config.yaml
n_layer: 9
vocab_size: 50257
attn_scale: 0.125
bias: "all"
tie_embeddings: true
parallel_block: false
init_std_o: 0.00632
init_std_down: 0.00274
lr_mult_up: 1.23
beta1: 0.9
lr_head: 0.00531
warmup_steps: 200
seq_len: 2048
doc_mask: true
MLP neurons of a small language model. Each row is named by its layer, matrix (down: output weights) and neuron, and shows model dimensions 304-399. Each number is 128 + 32 x the weight over its row's rms, rounded and kept within 0 to 255. Numbers have three digits each.
After each neuron's rows, "fires before" lists the tokens most often just after its 100 highest values on Wikipedia text that the model never trained on. A number after a token or word is its count.

L6.down510:117159168145180137164137100169112158105128174189109161063125164131103082149154157104133122102102139107154060106062094194159152091090103110129096179119160119092122084152124103124132125144112188178174105131144093094096158175204193129122180149117147176127171092151097058138140125118098070150
fires before: " in" 18, " to" 15, " on" 7, " for" 7, " the" 5, " with" 5

L6.down834:105081124182178130144162169162121086193187064103108141137132121148129102098133146092163139061155125137180166170159129184141131147000125100125118141149135101083115161141205086154130144147107174118140186157113139154152133104120150083084167152086132126157167101149168098119135144075109156138
fires before: "\n" 25, "-" 14, "The" 10, "===" 9, "In" 5

L5.down1543:142087121134192201124078128149117107140102100141128139194137123084216143171108110125117194139099151069124116183058178094151099131190139134187151076126120137148170171176129127148133102140147138109102158166117127122170163150181144138132149065163110080094136157126125094119130113166112116123
fires before: "\n" 47, " the" 7, "|" 6, " " 5, "1" 5, "-" 4

L5.down1915:128153152169127138149079124097130103122128174087098132109125152154130088186131119154140188117174184151134158149116145121099140174092165109127147097121157126104169156136141147121105117114127107121122112123180093103172142180119188108085087099146194120078150096116167174158116121090148111150
fires before: " " 60, "\n" 9

L6.down80:153144137149114174135071081173093094104093159187174123136119125121130150095124147150123120178103124161145113117181127147112150139116150065121078153205125135077112175134182103092090129108151117129130169058155111111250049148076138056121138118180180053132091143111070204170139113176149098111
fires before: " " 39, " (" 11, "1" 10, "3" 5, "2" 5

L6.down847:099112122153119169128145126129141128114154140076128152109233123139141152136099137169159143142115060148165156096123158146113120132154134133049093124092128125121093103112171146167095128084144123154144070099134127159179180116135100158133147170103159146123101066104119147153133150101128180116
fires before: "1" 24, "2" 19, "9" 12, "0" 8, "7" 5

L6.down1254:134149097203122109146125103122142106130113116142073067105071131187127155160132161180095158150116119113142107102009071148098142160121080184135167077122158155083170183126101118160137130107139099093115180126140077131124098089061075148126120119101180107134125134087078174114100145113183137151
fires before: "|" 54, "\n" 19, "|---|---|---|---" 4, "1" 4

L6.down24:130110130139126138121171124161187165081117094103156096142156095130164108143140183203098077131084158147108124149070100143072148130118123107103108110133136130170152142133142141133111174134127118126143106058071154117112139100099113198132118163117120129135125174113167152047060099062149174184
fires before: "2" 57, "1" 31, "0" 10

L6.down1511:129155091115086140086112130173104117146151138182146101104175147145154184071147138136084117197120167095144183130066151083129121088140094092203107103143131113137177160139126166136103053139096060123110134098156113157154136189106135129116123160122157177107154129137106149197081126162133088119
fires before: "1" 52, "." 7, "2" 5, "9" 5, " century" 5, " " 4

L5.down629:153168115184146140096153172129201165147118091098099138082141165178153121146106149133151089129186158075168139140126079113133181183251108178122071087141131104137114069144077098111132104107089153069156115140143127113079096073165122141123105165102138131113110143100110115143132152115104134158
fires before: "\n" 24, " |" 22, " " 12, "1" 7, "6" 6, "4" 5

L6.down693:101085163172162129129108190177159153090147143084146155092146114119134137132072175131133116103129129050163125085093191168132099158115094138138161109187138103140105176141119094105108131181025132128130098166094092172133134071082113124167164081210139143104122117134076147170140108145135152113
fires before: " |" 48, ";" 10, "." 7, "–" 6, ")" 5

L6.down1349:134176185126101159163149169149155128119151140127113057088099181133149164115181195159128135113133159159090105136085127143156157100161097116128097123087127129116163109132131086064096092153141097184140069096099096128103105150099168152156112129155144108137122105147094094140156099180191100110
fires before: "1" 20, "2" 17, " |" 11, "3" 10, "4" 7, "6" 6

L6.down907:136121136166093174158131151101144139156115061121109053172072134179130141127121115161146136111104154117125118057000103096141192153120130128082119099114110203142145161152123170129132146091169089115115104123179088104159109148124064151140166098125144160092095098078140194165137148122127152085
fires before: " |" 34, " " 17, "1" 17, "5" 6, "0" 6

L6.down967:140160111064108153122109182068099181098120097114140152149180142171033079126129099120149144098154161093161074137145107132148160072169111133116160166112191169218085126105131134166130165107175073187153060152112140101216143136170222128052109101150105103100120133135107101162127154099084145114
fires before: " |" 36, " " 10, " medal" 5, " votes" 4, " Liberal" 4, " Democratic" 4

L5.down1572:109099107136105137133128145122142124164130191059091108040108143137138141131167107105115191122117094127069096061092139156121171113123125118174082074146113184129177112103106114140129136148106088128198092097114124118136182142111171135022084118120115155121133080166156114117114144066171137123
fires before: " |" 27, "–" 16, "-" 5, "9" 4, "6" 4, ")" 4

L5.down858:153139089134154161148144147119132113169080146187132140142091164158169150108131185172145112114105119164151138130039065108118149117123111122120110134141109132136129160160127147121174133162146138134135199157122125143171124154106060130164116099142079145105101147067091151104076122153135092084
fires before: "\n" 67, "|" 7

L5.down956:089117117107136098140133117117127130083151083095118141154157146142138142128100115149178090095122134141121146148089151060108128136142122087229119147131105134135153100196167070133185115107118130159140141200116162070099144169091118120126110169102139140127123096150102088124141151177115187118
fires before: " " 62, "." 8

L5.down474:059169129167111070132106171158107101138114036167126103121144156221203157176138123150121090143129113116151134133103126110167188107136127165136146081080049147135133082126163114075110129175038131139120181117159092071147131124154145182086118125138050165074134165049123175104163111148138158171
fires before: "\n" 40, " |" 10, "|" 8, "1" 5, "–" 5, " " 5

L6.down1106:071132157144143177145131124121092147138172149104147123153140106080109183130106065080101097071148079157085134151115055142118138117103120117150164118129106126156137089069127086140112086138165171133139149144034156051144089161111072117103169102140140119115123173125106170138156129178113124084
fires before: "2" 21, "1" 15, "0" 11, "7" 10, "4" 8, "5" 8

L5.down1714:143130113113161072113073176101173182168123094114175157084101144132117223156122140166152104119115119156124142132109084177049190138155133131126127093101176143112114143185170147136139161175098132161104171134119118165174092118141091123132182110165149147164087118133129162176112157159133150156
fires before: " |" 32, "." 14, ")" 7, "–" 7, " (" 7

L5.down1731:125141178126104128126151127150164123167109082129132129110145161141151163146188141170091146191138165092153117135205096129082130125138180131143113166160155112155120148111133152109075120135116098116140129119068111163113135108092118146077160154221140117145117109147133155156144132132208138138
fires before: "1" 36, "2" 24, "3" 10, "8" 8, "6" 5, "9" 5

L5.down1718:154153138163120090182164110122146067087096086112120152122045170181186137173112122078185168092123167105153151161087127125121119107150160123083049087137113070164190163110111117075117080133082110117157122091070179078078137124128138129081161173152110121140154090106094122142143120093135149114
fires before: "1" 29, "2" 24, "0" 13, "8" 8, "9" 8, "3" 5

L5.down1716:087123112135164117139085110178099186135187164164087106131143142115156103123145104090157105121146153158164097108124128241076165104060101092078085117148119175072135127182080132168136132153173135166115175142107117163154124107185065154103097173140057133161101104035111082061133097174074148098
fires before: " by" 51, " to" 6, " on" 5, " in" 5

L6.down1288:098167154190092137179123180070058114167094123155115110169114127096126168077168068114116091158113131166131172142089176178124097050115118136122091112115125122093180167118066094158201070144120102118111126079124135163074127098104142120128116145093171085118129151056096095159177093147175112181
fires before: " " 57, " $" 5, " the" 4

L5.down1476:162126159185132160084114138118174166117120131121115130093123090184135162129133152117129082093192097143072121115124116124055144180123180144083115161131077101131111136164156077102134158110107102134152157139136188131090144140077117157100127127099094051131160134165139130179168099212140139111
fires before: " |" 28, "-" 24, "|" 12, "|---|---|" 7, "\n" 4, "," 4

L6.down1721:120140150126115193107166128135146105120114154136122156109207103121057165151074122101177115096150092129146151122098181093064094114130127191161170107094123140174117107072151088093074179171115132124082165142117183142131109065115116203075125117117164102125064128152103108132170118124160154114
fires before: " |" 35, "." 14, "5" 10, "0" 7, "2" 5

L6.down124:133169090162128160132115130149087094119142116132159143105147057126140130116143172144121150109135121106094107142153152136130144133127160123105153112117094106192117118094086173097100139146091186140152091107044091103116133175081103115148147090174165151065117142085102082145179150107179174153
fires before: "1" 38, "2" 18, "3" 5

L5.down1901:136226104153134117137108147111116174152144159151107108062148185128118144143083143209106165141140117165191155110148164092112143128109125146152139224061106153118151123112185072128070111163113119132105074086087116126137132146109132133162102102085097116140124121121177136120131106127138077155
fires before: " " 26, " |" 24, ")" 6, " and" 4, " (" 4

L6.down1716:166121078127099085144103113128151187090112104070106137158082142114108108116124128119145130081112184111114126115166113113086142142135134180114076131126127128107025138122168176136121119104115114147082093129101178090174130103114211063125186052090111150209123129136150184127223144086173156175
fires before: " " 41, "," 26, "1" 10, "2" 5, "8" 4, "5" 4

L6.down1441:123109054149088189212128148137161138200169085135109146111019099117134137082114127138130050198033098082128175078122102138151133146134150122172122115126157112152138152179141158190159130149134093139101105122169079099106114144136134117143127144121108089178155106149115119124085123105085095128
fires before: "\n" 55, "==" 6, " also" 4

L6.down684:124104138175118147111169142148166162100167128213107125095140104143108162114116079188126132128159100149143149138161133196145142106158157123114158181095151122115110176151095132113142101144114110136109142110172078124160131119109101144179088128126119122095193133168134183113186162127094080158
fires before: "\n" 59, " " 23, " January" 4

L6.down1639:155163109141122144141121123190111178116086128129140138132134112150119127118133136117108179129097137117114120166123104171099100145189111137175094118058160174139119168140189140087124145184066104112110146160100139115123097129150171072125098133113115178160139145138133120167093167131136142103
fires before: "7" 23, "8" 18, "2" 16, "1" 10, "6" 9, "5" 6

L6.down1425:094146093157178139182121160096128109188126045141110144135102116109095075113121099087191142171112152128109044090118098161183125131090057096093146136118088093071133168150167099126142121142154098118136151086129104182168086164119141088086153121150079122128121126086119176162150131129048108149
fires before: " |" 58, "\n" 5, "|" 4

L6.down1058:161078092168170165185147160184110133133108116094068154134179096114135139132135084078073091118113115137128078124108147180138112115132123121142126099120116121142137098142150157106124086078123120121164109103110138184144101113135158126102158168137125144150047114152139094142170169161103142121
fires before: "7" 13, "4" 12, "8" 12, " |" 10, "9" 9, "6" 9

L6.down1582:149132163120163115088121164126129115174142156140137163097175153075077139104110084117138166151082158084107082132154128156169084127118086160114132160093117135178114169061162135165136131139163143049111126104115085177099109170133137112145182090123127120137151143126156139101187062140159161091
fires before: "0" 23, "9" 15, "4" 10, "5" 9, "1" 6, "." 5

L6.down1052:083129164143105119138159096115167173075118133117165160097151125138144155089139106141120108094078067148058153071130131156113149104092148149111048106129144128090119149122185102127149119172167069158087092180117165117144130139117131090112122101103109156075119100122130127086185137070102160098
fires before: "2" 51, "1" 35

L6.down142:151125159194143154161131152145149151077159100101097058130149098095130080156129141128119166092138199117126156101142099124142143091135187148090134099104076092143169135134065159163149139117078072093144106066165202106115096129137115151095186153068145117129106139095203065155099159063141170103
fires before: "2" 42, "1" 31, "0" 11, "6" 6

L6.down1571:208150115171105144186164168089104139098103112139098168105159131114133186116136174117129077119102047095168110114116159139065124141120098121109128157121150065101142148186181141126057121059069148113119131142113154185132135065140117186130155175196129167127148125174188091151114099109148142147
fires before: "2" 24, "4" 18, "3" 14, "1" 9, "5" 5

L6.down873:176173094115091012175143121186086126131118117086117128131094103091114131087135108108131144090111120128156120149178107145091173148123121212113135144167088156088100101153117163137139103141071131080127134129123134178196116120156116118180159090095124143088085160111166172055149170137110128122
fires before: "0" 28, "1" 26, "5" 8, "4" 7, "9" 6, "7" 6

L6.down1983:133206162154099128069095155122153153103161065144097086099083133140132124178193101146097162159159198068135161107099091138116146094131168113107113153090156156139121145169163125126113178106196091074125156054161118134055135140109153130070140129129127124108110099100125118135102123111105215095
fires before: " " 33, " |" 24, "1" 12, "8" 6, "3" 5

L6.down1705:127116080092134161106138125099117157124117130174158109136149145152136153161111111121116172078099099117107170112122072133097146158165131170216161143050093173111107162104172070148073149174161154124098124172105228138146096086120083185104135121111134148119076112128152064082156126124106164112
fires before: " |" 27, "." 18, "0" 7, "7" 6, ")" 4, ":" 4

L6.down404:164159093128140141145124123145124087077106089126081167058110155111134159173154144129134071139171087168125144136122159185092050071112169137083186116132061144078151125079160124119085133137151147133144153089089137127106133099113128137132111122154107137110090141142102051156159188103155125144
fires before: "9" 35, "8" 34, "7" 8, "6" 6, " |" 6, "." 4

L5.down961:098126094142114159166156154097134120040114136134089147079163160045103163129110112051059204147099155083113148102166143152113116127045141084077126149102138127098160179119121106116156081123126114103155133120142117167112146104086091090099115086163148092160126104108094051102088162174146068134
fires before: " " 49, "\n" 13, " Hard" 4, " Women" 4

L6.down429:121124078105105091131139150098155110144140116091181129108148126078150165066131166114146151128135111074179179157181116115116131116190184143161169084105086141189154107149100147101072121098076156141144135153134118109158168165138121153114143148143088075112159114149147132090177100124143114098
fires before: "0" 21, "2" 19, "1" 14, "8" 7, "s" 5, "\n" 4

L6.down1891:047141167147107160091114150137090135097201068081089125155118213177086123172091114154169154131201179130124138122100148073102127124077167133146076117109123135066107168150145149150138151086137089116115106132160058069162123090108108160063163116079147190122158116069103125136152147152160152132
fires before: "|" 43, "\n" 33, " " 5, "|---|---|---|---" 4, " and" 4

L5.down1857:156098118201132130121206140106149161150104122173137176095125098156123156165145096143115124153147143108197096190138169164083134121124160135101150152134075099119172161152129143110120121088021158122134128064094142141122106102084145149141127130177101102121148099134120074091091089093134103175
fires before: " " 50, "\n" 17, " (" 13

L6.down1446:136093113137162147158133118137143132052146103104152118114094109120150124112109124091106128098125165045158112132119110102135130136176145150138082052126106120115119173131164150113175168121090175125155119132132100112109155203165097127123097145094118131191126125055116121140176155076121138151
fires before: "0" 16, "8" 11, "7" 10, "4" 10, "5" 9, "9" 8

L6.down485:136154177129126170203119165171087126094156153107120135111084110119084178146090055099165108162098100123167161092149148127157129180094115124145135109122074159028138163121140145182127104094134109120146127106109056115112138115094097162164105116085171148168099126131103077129104164105093114125
fires before: "\n" 93

L5.down1482:114119111115139124100122128143190231154127140143129098161191114103210099106149102187109118180110132142109149143150131092134115120103120099176126123098119132156094151141124129167139058096123103166125100139166110166132115113147136148195075132099131090133074142052131152177117138143168105136
fires before: " " 33, "\n" 20, " Candidate" 10, " |" 9, "1" 8

L5.down1245:141126146091116102088146146098148091157083108169120146154097116113143136145144132197147112156174102052114064141147107117151081189132101141141099154124081089101118082119117075097131117126098101126137122152075147163133089099155124168130154146136088121185134150150177063120090059157135077175
fires before: " |" 54, " " 6

L6.down766:189131138130065079146137193166157147091137150109103155121128152146166109192089119098083088146085156126167158077124127169102102114172184137109088077124114076122197163130112096179099083107145110127133087136156150147138104089118139148084092161071130148137135163130141113134148115103135133163
fires before: "9" 51, "1" 23, "8" 10, "2" 5, "6" 4

L6.down1543:128132182155130115126164145184161125169094103120105154092106136110192114087135153055116120121120131076196110075089178160128158110129043186108079120119182179109176106160097093125178200205165186046096123152093090148152182134149149137160125139139080128155110113107123123121107115146135118138
fires before: " by" 24, " in" 12, " to" 9, " " 6, " at" 5

L6.down654:106147144137144152153155170130159111159163119117153157110163127127067171102137123102160089052096112165137161154064147137087112172141064141083078108123088148117121181155141150104139134141127101156159107087149149123094145186137133087141129077163115120091166116124185151154084127102141160137
fires before: " |" 33, "0" 26, ")" 12, "1" 5

L6.down484:133161154114129132154126127173126143090109124124154081158071142174107193115139095112083122161155150150145098165181099122110148098107130063036092116136128101132103113178147152160186167105145131112173133102143081092138157143160121095108180184137108128131217134139128142125106146143112115158
fires before: "8" 23, "7" 17, "9" 13, " |" 7

L6.down252:165155163080216145127148136134135121167093087102147158109175106139110161108148103149126128155116110118092130093121147125118094106167123160219205152148093100138126107073182164120123157148072099123154155148113124202154135099092160145136093125147098181101056098100072081078119093114122115165
fires before: " |" 32, "5" 12, "." 10, "6" 10, "7" 5, ":" 4

L6.down179:118098119078135151155158160134132113162111143153102123105121137107172111145140145106062163202095096170147136096134219107133087127138182137113100123106125117136116169104153127116065082085140144150094157163118080176120140124096115150125128113097150078098182075194118095168130115118079127123
fires before: "2" 43, " (" 14, "1" 13, " |" 8, "%" 5, "." 5

L6.down558:130187138163163133169109091110114118114153141168156133105135121048112175123114116132095197154140132132192077087111108114166147116156129134114085144090126157143159185135099091200169153127119111147107163088110161116107120105162129190106120106138122103103138126160165069192120063116130125133
fires before: "4" 28, ":" 18, "9" 12, "3" 11, "5" 6, "1" 4

L5.down1237:122090120139167062130157133208084122125163125157131172127171182139111163108207118113123125145168113135157124071115120168135161118142110142120149129146095093039161119080073125121139132182147156097098147120101122118128127126171117129098109167122047123111128083134071094080158176130107154084
fires before: " by" 25, " in" 13, " to" 9, "." 8, "," 7, " on" 7

L6.down1063:173096152125106076138156073089113122184123120132072084105151132111085096209136168159153150141133202145138189146174143147100099152121128083152135128103059114145127158151175081067116103153127071119134146077134172144126154139130104144116109132089166137116088115138144138149134095119084124139
fires before: "0" 28, "9" 21, "1" 15, "2" 7, "3" 4

L5.down1673:145126082198098200135087130157116161096118126139179091130127107135093063105093133114137169132109140100162109183160128114109072098126108135125043149133158139097216179134082098148147113157139091095166075165152155128098143118121062141145126122146136164066120144139131108116158156113175170125
fires before: " " 35, " the" 16, "t" 7, "2" 6

L6.down521:116125125106046088130110109126144124113137079161064125111150164153147114175204055123063126190086094218125147158142056139122140099112109099128158132179133102118144103140144129087118088086112081124089113145148133096054123090122112077110152159154078044101090059147112100153133150079131179179
fires before: "1" 14, "3" 12, "8" 11, "9" 10, "7" 10, "4" 10

L6.down1589:111119136128120127117138095115122119141142085164103160172133164123147129146192171199162143224142162151136113115142118177103137141134099066076217119128115178067118152172176127087109149121152104126126100150168118139188140135099175156115109146084076134090060094083116114085192124151118133078
fires before: "|" 29, "\n" 28, "-" 6, "," 5, "2" 4

L6.down1354:104146134153186148139038113106072078114153109128110145106126152161117151128147162198178072134068119085138121103136124097128173084124137120141048151143167147144084180149209118134118146192174124160174206123113168091123113137119169171090060147098091153108108102149073140068151137092133121109
fires before: " " 34, "." 14, " |" 11, "5" 5

L6.down1000:149133160080102148154108120050144178145106102151168139119203108102102177097092065117184082025183074104105128144129142143092137146164087154092182100160129131194084173107144055143065088115176154125125098121143102113162144134123133062152165102139165153183123128142148154045123113077127189129
fires before: " " 27, " |" 26, "5" 15, "0" 8, "." 6

L6.down516:153093180095105180145127130113155115128148133117223173119108154155151081108156132126130120156133075087173142152089122147173118154146128077081122166135199087159158142176138113116129137170067149089104120100108149144062131120094123153105078165176114108081185131123081172134195076157149103090
fires before: "4" 14, "7" 14, "2" 13, "5" 12, "1" 11, "8" 11

L6.down715:140124121118112149115143119184162121112173094120157150171103121087135189139150128161178130123100133129209120126204086141159093115122152133143127082144130062190072101091149125132071106166135108046145113158183058115137072096095085109135111142140161112108108100140139106131158162112117133136
fires before: "." 28, "," 21, "\n" 16, "S" 11, " |" 11

L5.down340:103104090069132116156095083114122163084153118116086128121120130137179129143147104110114146116159145116129160184110165133092061130157128085156044132130028132127084128139103137133173132153133137117142161150058149092150091165130111116073122092165096109152145130088141057075196112112162121137
fires before: "1" 40, "0" 26, "2" 16

L6.down1037:146168061142139107170162145152112110151164133104125093070181123068181166098190104138082159155118150077130145128107130142102137165111119116143157154110139097122103197153122131091140111189136101097101108126183084141150143105172160112163119104142152105164116122087145104146107191122126181142
fires before: " |" 31, "3" 9, "1" 8, "5" 6, "2" 6, ")" 5

L5.down390:130134183151088137143122139160154070135106119109089155096085176192151126098087128141129113130117111144089154141120170173136105143131150088113077145116128120130168171169123124098095100133118163119135179147142147099118091115125158148090125087158187141118116096094105132139179142130157162104
fires before: "7" 19, "9" 11, "8" 9, "5" 8, "3" 8, "2" 7

L6.down322:086141121153130151126122117161096169060157139089068099127162123201082128156142117167133111140163180103099113055170131089094124130050130093139129122089044074126132116188089154104104184134182086116157091107152134115099148126112215144098111151129165105163145091161155119147081145118080190106
fires before: " |" 28, " " 22, "." 16, "1" 6, " Title" 6, "8" 6

L6.down1548:102164155073120152105135152158108173109090148115074090131123167133158127123117086111116144143094117111151116099126095098087140116114154148119147083108073078191128079110080166170068136158137082155149097125093117169128143161185159118063077146155130106124171077167169052152177136132112201096
fires before: " |" 36, " " 34

L6.down856:072104064121106111167167131124119125103116030111082077141085108123153113130141107085121119138164160101163127132108116167089099129107143111169145127152123139137169133081125109132143137148081099129210146099050167111153148075158111146079198154084125125134058125156160111082114132131137124122
fires before: "8" 20, "9" 13, "7" 13, "4" 12, "1" 12, "5" 11

L6.down1051:127141133153141220129126065108131158117132121149195097142131177152169088095084170123131142108131144118151139176201096150082147223068138162159109128196073141159085155137111112074150110109082134160170120101095174194065107088116151145081206088127135117164134097106120180101213092140194137144
fires before: "-" 19, " as" 13, "|" 12, ")" 9, " " 7, " |" 5

L6.down1897:095120118097164130066162121083103111152159129115076117185064196162177150178154132149149162144113161077107159076033061086120162127118113137102077055138155152131165132122135141090153127090150127067122122133125143105130115128120071110123210104120114135116102099069094169131112130155106175099
fires before: "|" 33, "\n" 22, " |" 14, "0" 6, "|---|---|---|---" 4

L5.down1151:117083139089150130129105096104173136123148137031137156137160124104154132132131146166118102133162085132117138123129144137100083171157146123123163160125149061106158095059090087155102114118130204096095092103172121144130123110142125116146142131127090121166168129118115119051091111116126134188
fires before: "2" 18, "1" 18, "0" 17, "," 8, "." 5, "8" 5

L6.down1164:115208138184136166134125133182104138083098069121119102186111104133116187133128142170104133103135110122174085122147113109110160187121070124124156131100127113119134157167079142211168141155179068162129121080085182109146144112103148156065058131082109132153098103109178138111087146063128143180
fires before: "0" 50, "1" 34, "2" 14

L5.down118:116156145138145167188177100115125102146168078129105139168127116120126046132130058135144096119082193116147119117158162149089152108161120193095088190144086146134140121094135130083035109151102163187073078178117129087160078143114085096156150083135153088085167134103131147128155141141040146137
fires before: " |" 27, ";" 14, "0" 11, "%" 11

L5.down1694:143141136095146141114111082120104084112129121146168158100143099135127092099121120086114048195109135136136108172137131100154117162121089084098123160113130126165110164129118097102127140100108083162220088156198133153131187099101100171084123151143100108079155123144135137145088147136120124200
fires before: " " 39, "\n" 21

L5.down392:109108141120099142160192116154145091190139158146126144161047115100107152174150119136118166118130112120120168139190104105191154088144139141138104120159159075198182076125090181115082128128163152156160052125139069109148073155198118171145062095134161186141153068170162083145179115155103084123
fires before: " " 40, "1" 16, "0" 13, " |" 6, "2" 5

L6.down1460:163175113124157193153077141171184131135117155149193163149118121134099132151102210188150156116110132167066103075147125144165180178115123131123067072178151073117138133100089128096076088177142134125104142042083141148189136003107080168089109143172148173090135178065103095136179123157171123190
fires before: "1" 37, "2" 26, "4" 10, "3" 7, " -" 4

L5.down514:174110154178165169179133105055135123061126122125132163122116144168176127115134137114120126105084206090093167087150165120135144104147128184084122144125112121105100165078122157110197139141118104131155126124129201156096123131168131126078176161140101087102092121129083136091174188117108085115
fires before: " |" 58, "|---|---|---|---|---|" 7, ")" 5

L5.down141:103175104178154083122150156154119143102113155152110113098160166121114133154112136110077107134113125115149172057109086128101095183196132094184078150146139165127147125134096161102109085091156168142170133112131107157170155119100174085163103127124135091120182166142128146158181117165123098142
fires before: " " 26, "\n" 21, " −" 7, "2" 5, "." 4, "1" 4

L5.down1790:119162159128112171155118056123133093101114153170078125074148170088131127126109140108108157100043136112117142102159115124186130113068048127126099105129129116115158127108104112143145142184097095148163163084131123053117183148141171161097122114086175122097115089134126092154161084141161160089
fires before: "\n" 20, ":" 19, "-" 11, " " 8, "=" 4

L6.down579:119153120144091087147133126111114119162112121190138130090151082181091077032131109189121127110115151091172062142159150104164151122135073174143077154090123092118116114117103122125084113110098142166143087096177185160106122079155183104158167130118129097118132179105182185195140145113123158153
fires before: " |" 47, "\n" 15, " " 11, ")" 4

L6.down918:124167095130158126140105087126148162168189074101074063087113166152178071131126126098116155164113146141149092180130163168065067166135115138153086172143128126098108138162114139127122097165042128161178135123181132120140105168156152172142107139085137137117144177146147177134138156116092164105
fires before: " |" 40, "%" 19, "6" 4, "5" 4

L5.down1678:137127180121140136141126104132182149078113132092117115140165142065139111196091128132133155101126079103144130128131111111105069082131139138162164156138110149142154180155133112104092119130118101142153118113136128085138131164143129110170121102107079123131146121110170131118156098101130128154
fires before: " " 27, "3" 11, " +" 7, "2" 6, "4" 6, "." 4

L5.down209:084100128057096155161154140093188116052139157171093184115152107088137130100111101161114090117098096112131159202133178085127113056123133183211095085116105126088131166097082078140131064134101112092122102139146134121153144145102153191096168145162105082095136117119126142098132100149179145201
fires before: " " 25, "2" 23, "1" 22, "9" 8, "," 7

L6.down1503:102199140069149069117172107097178139064157114163074168138034104050088118129086120182164143086176147199151093133130085157108156081115065190145129193187132161110132095132090134119107108108153169098140132142182096094149088130115131123102098135132107049147148101127102147092162127151142130118
fires before: "\n" 40, "|" 16, "1" 6, " " 6

L5.down1198:099129092140151170159121124165126205107099110118183169164105057148049187138149099156184117153125131134063167157101108111121146144164152129127132129143136192145063165066136157120113146109118124115126092139127135126131118109118138095130153068085093145155058116141189126148112159095091151131
fires before: "\n" 59, " the" 4

L6.down1134:117113117084126115112165165105126127167099093177118143153122099075132156116139126157147073164239151097135091134113150135137082175124151163154130124109063123128153128164076087155125116083104094127147129107054069096118125075165184191118143108146149134152140157173147086142135123128126081143
fires before: " |" 59

L5.down1210:119080118073141082101142090130150105161166156138117149115110132144087099128165153069111095120102059116162070146123143094145104108083096161075098120170128133076136160150137142157116097179201149078040139139135168173124170146132110126056138158162104118112131061154123117106079153151143129189
fires before: "\n" 32, "-" 16, "The" 7, "===" 4

L6.down1660:111135163150086155128125169075103146131113142088092130081143104082135120139150133183106066111123152133189138089131154146133094106132130144239160028125139108164154100055140131118203172204156153071163125126098079187110130139133126118135164145145149166168073096096128144127141139083082120209
fires before: " the" 46, "2" 5, " his" 4

L6.down1928:151131126143136158131146134137128064120112124116164146126124108096082177118130094122185158151072087177123136090099143143126136125125124142100127165121093124119177156138070113133174089103106165077115101116122079098179124114134124134148177123122075152122131116149143103201079138179144173129
fires before: " " 27, " in" 26, " on" 8

L5.down2013:113138117106114148194077121200140122134122140112134134063128149137144134130165125194186179181104108131148108109105022197096074155139147125145098151168152078051150120157100080197115111146084174048086147112062144124156098146176124160179133077161075178180097115143140111095136140171136136108
fires before: " in" 19, " on" 16, " to" 12, "." 10, " by" 4, " with" 4

L5.down2026:128117128114124138162162136144091134142091163141159095105152148076151173138092130216153155129132121134164119065160155134149114120147098124154105161112060130101145187106134142100082152125141069183106116107136135145161131143116128144121124103114191109123129136128127059113142126047135131117
fires before: "1" 20, "4" 17, "3" 15, "2" 12, "5" 8, " |" 7

L5.down1709:154087104116100128160186152154131092134091101155124152081097140111109163154191145158130111131161107148144081117148146124095173160137176082119096137119132119108052055178134138186155128104150094130135075118116156118153122085135106076139129185119127133122120105132099095149146120171108129129
fires before: "6" 14, "0" 12, "1" 11, "7" 11, "8" 10, "3" 10

L6.down1420:124132158118136114135105103076128167070106161173121107104161157184137160126107192142154127145101155106122081080072096167118168121180081123087167123145144139098106172192125131125150142104083116061133149133135086130093113129102129174103190045100114145116104094095125213213120149118125138116
fires before: "|" 70, "\n" 11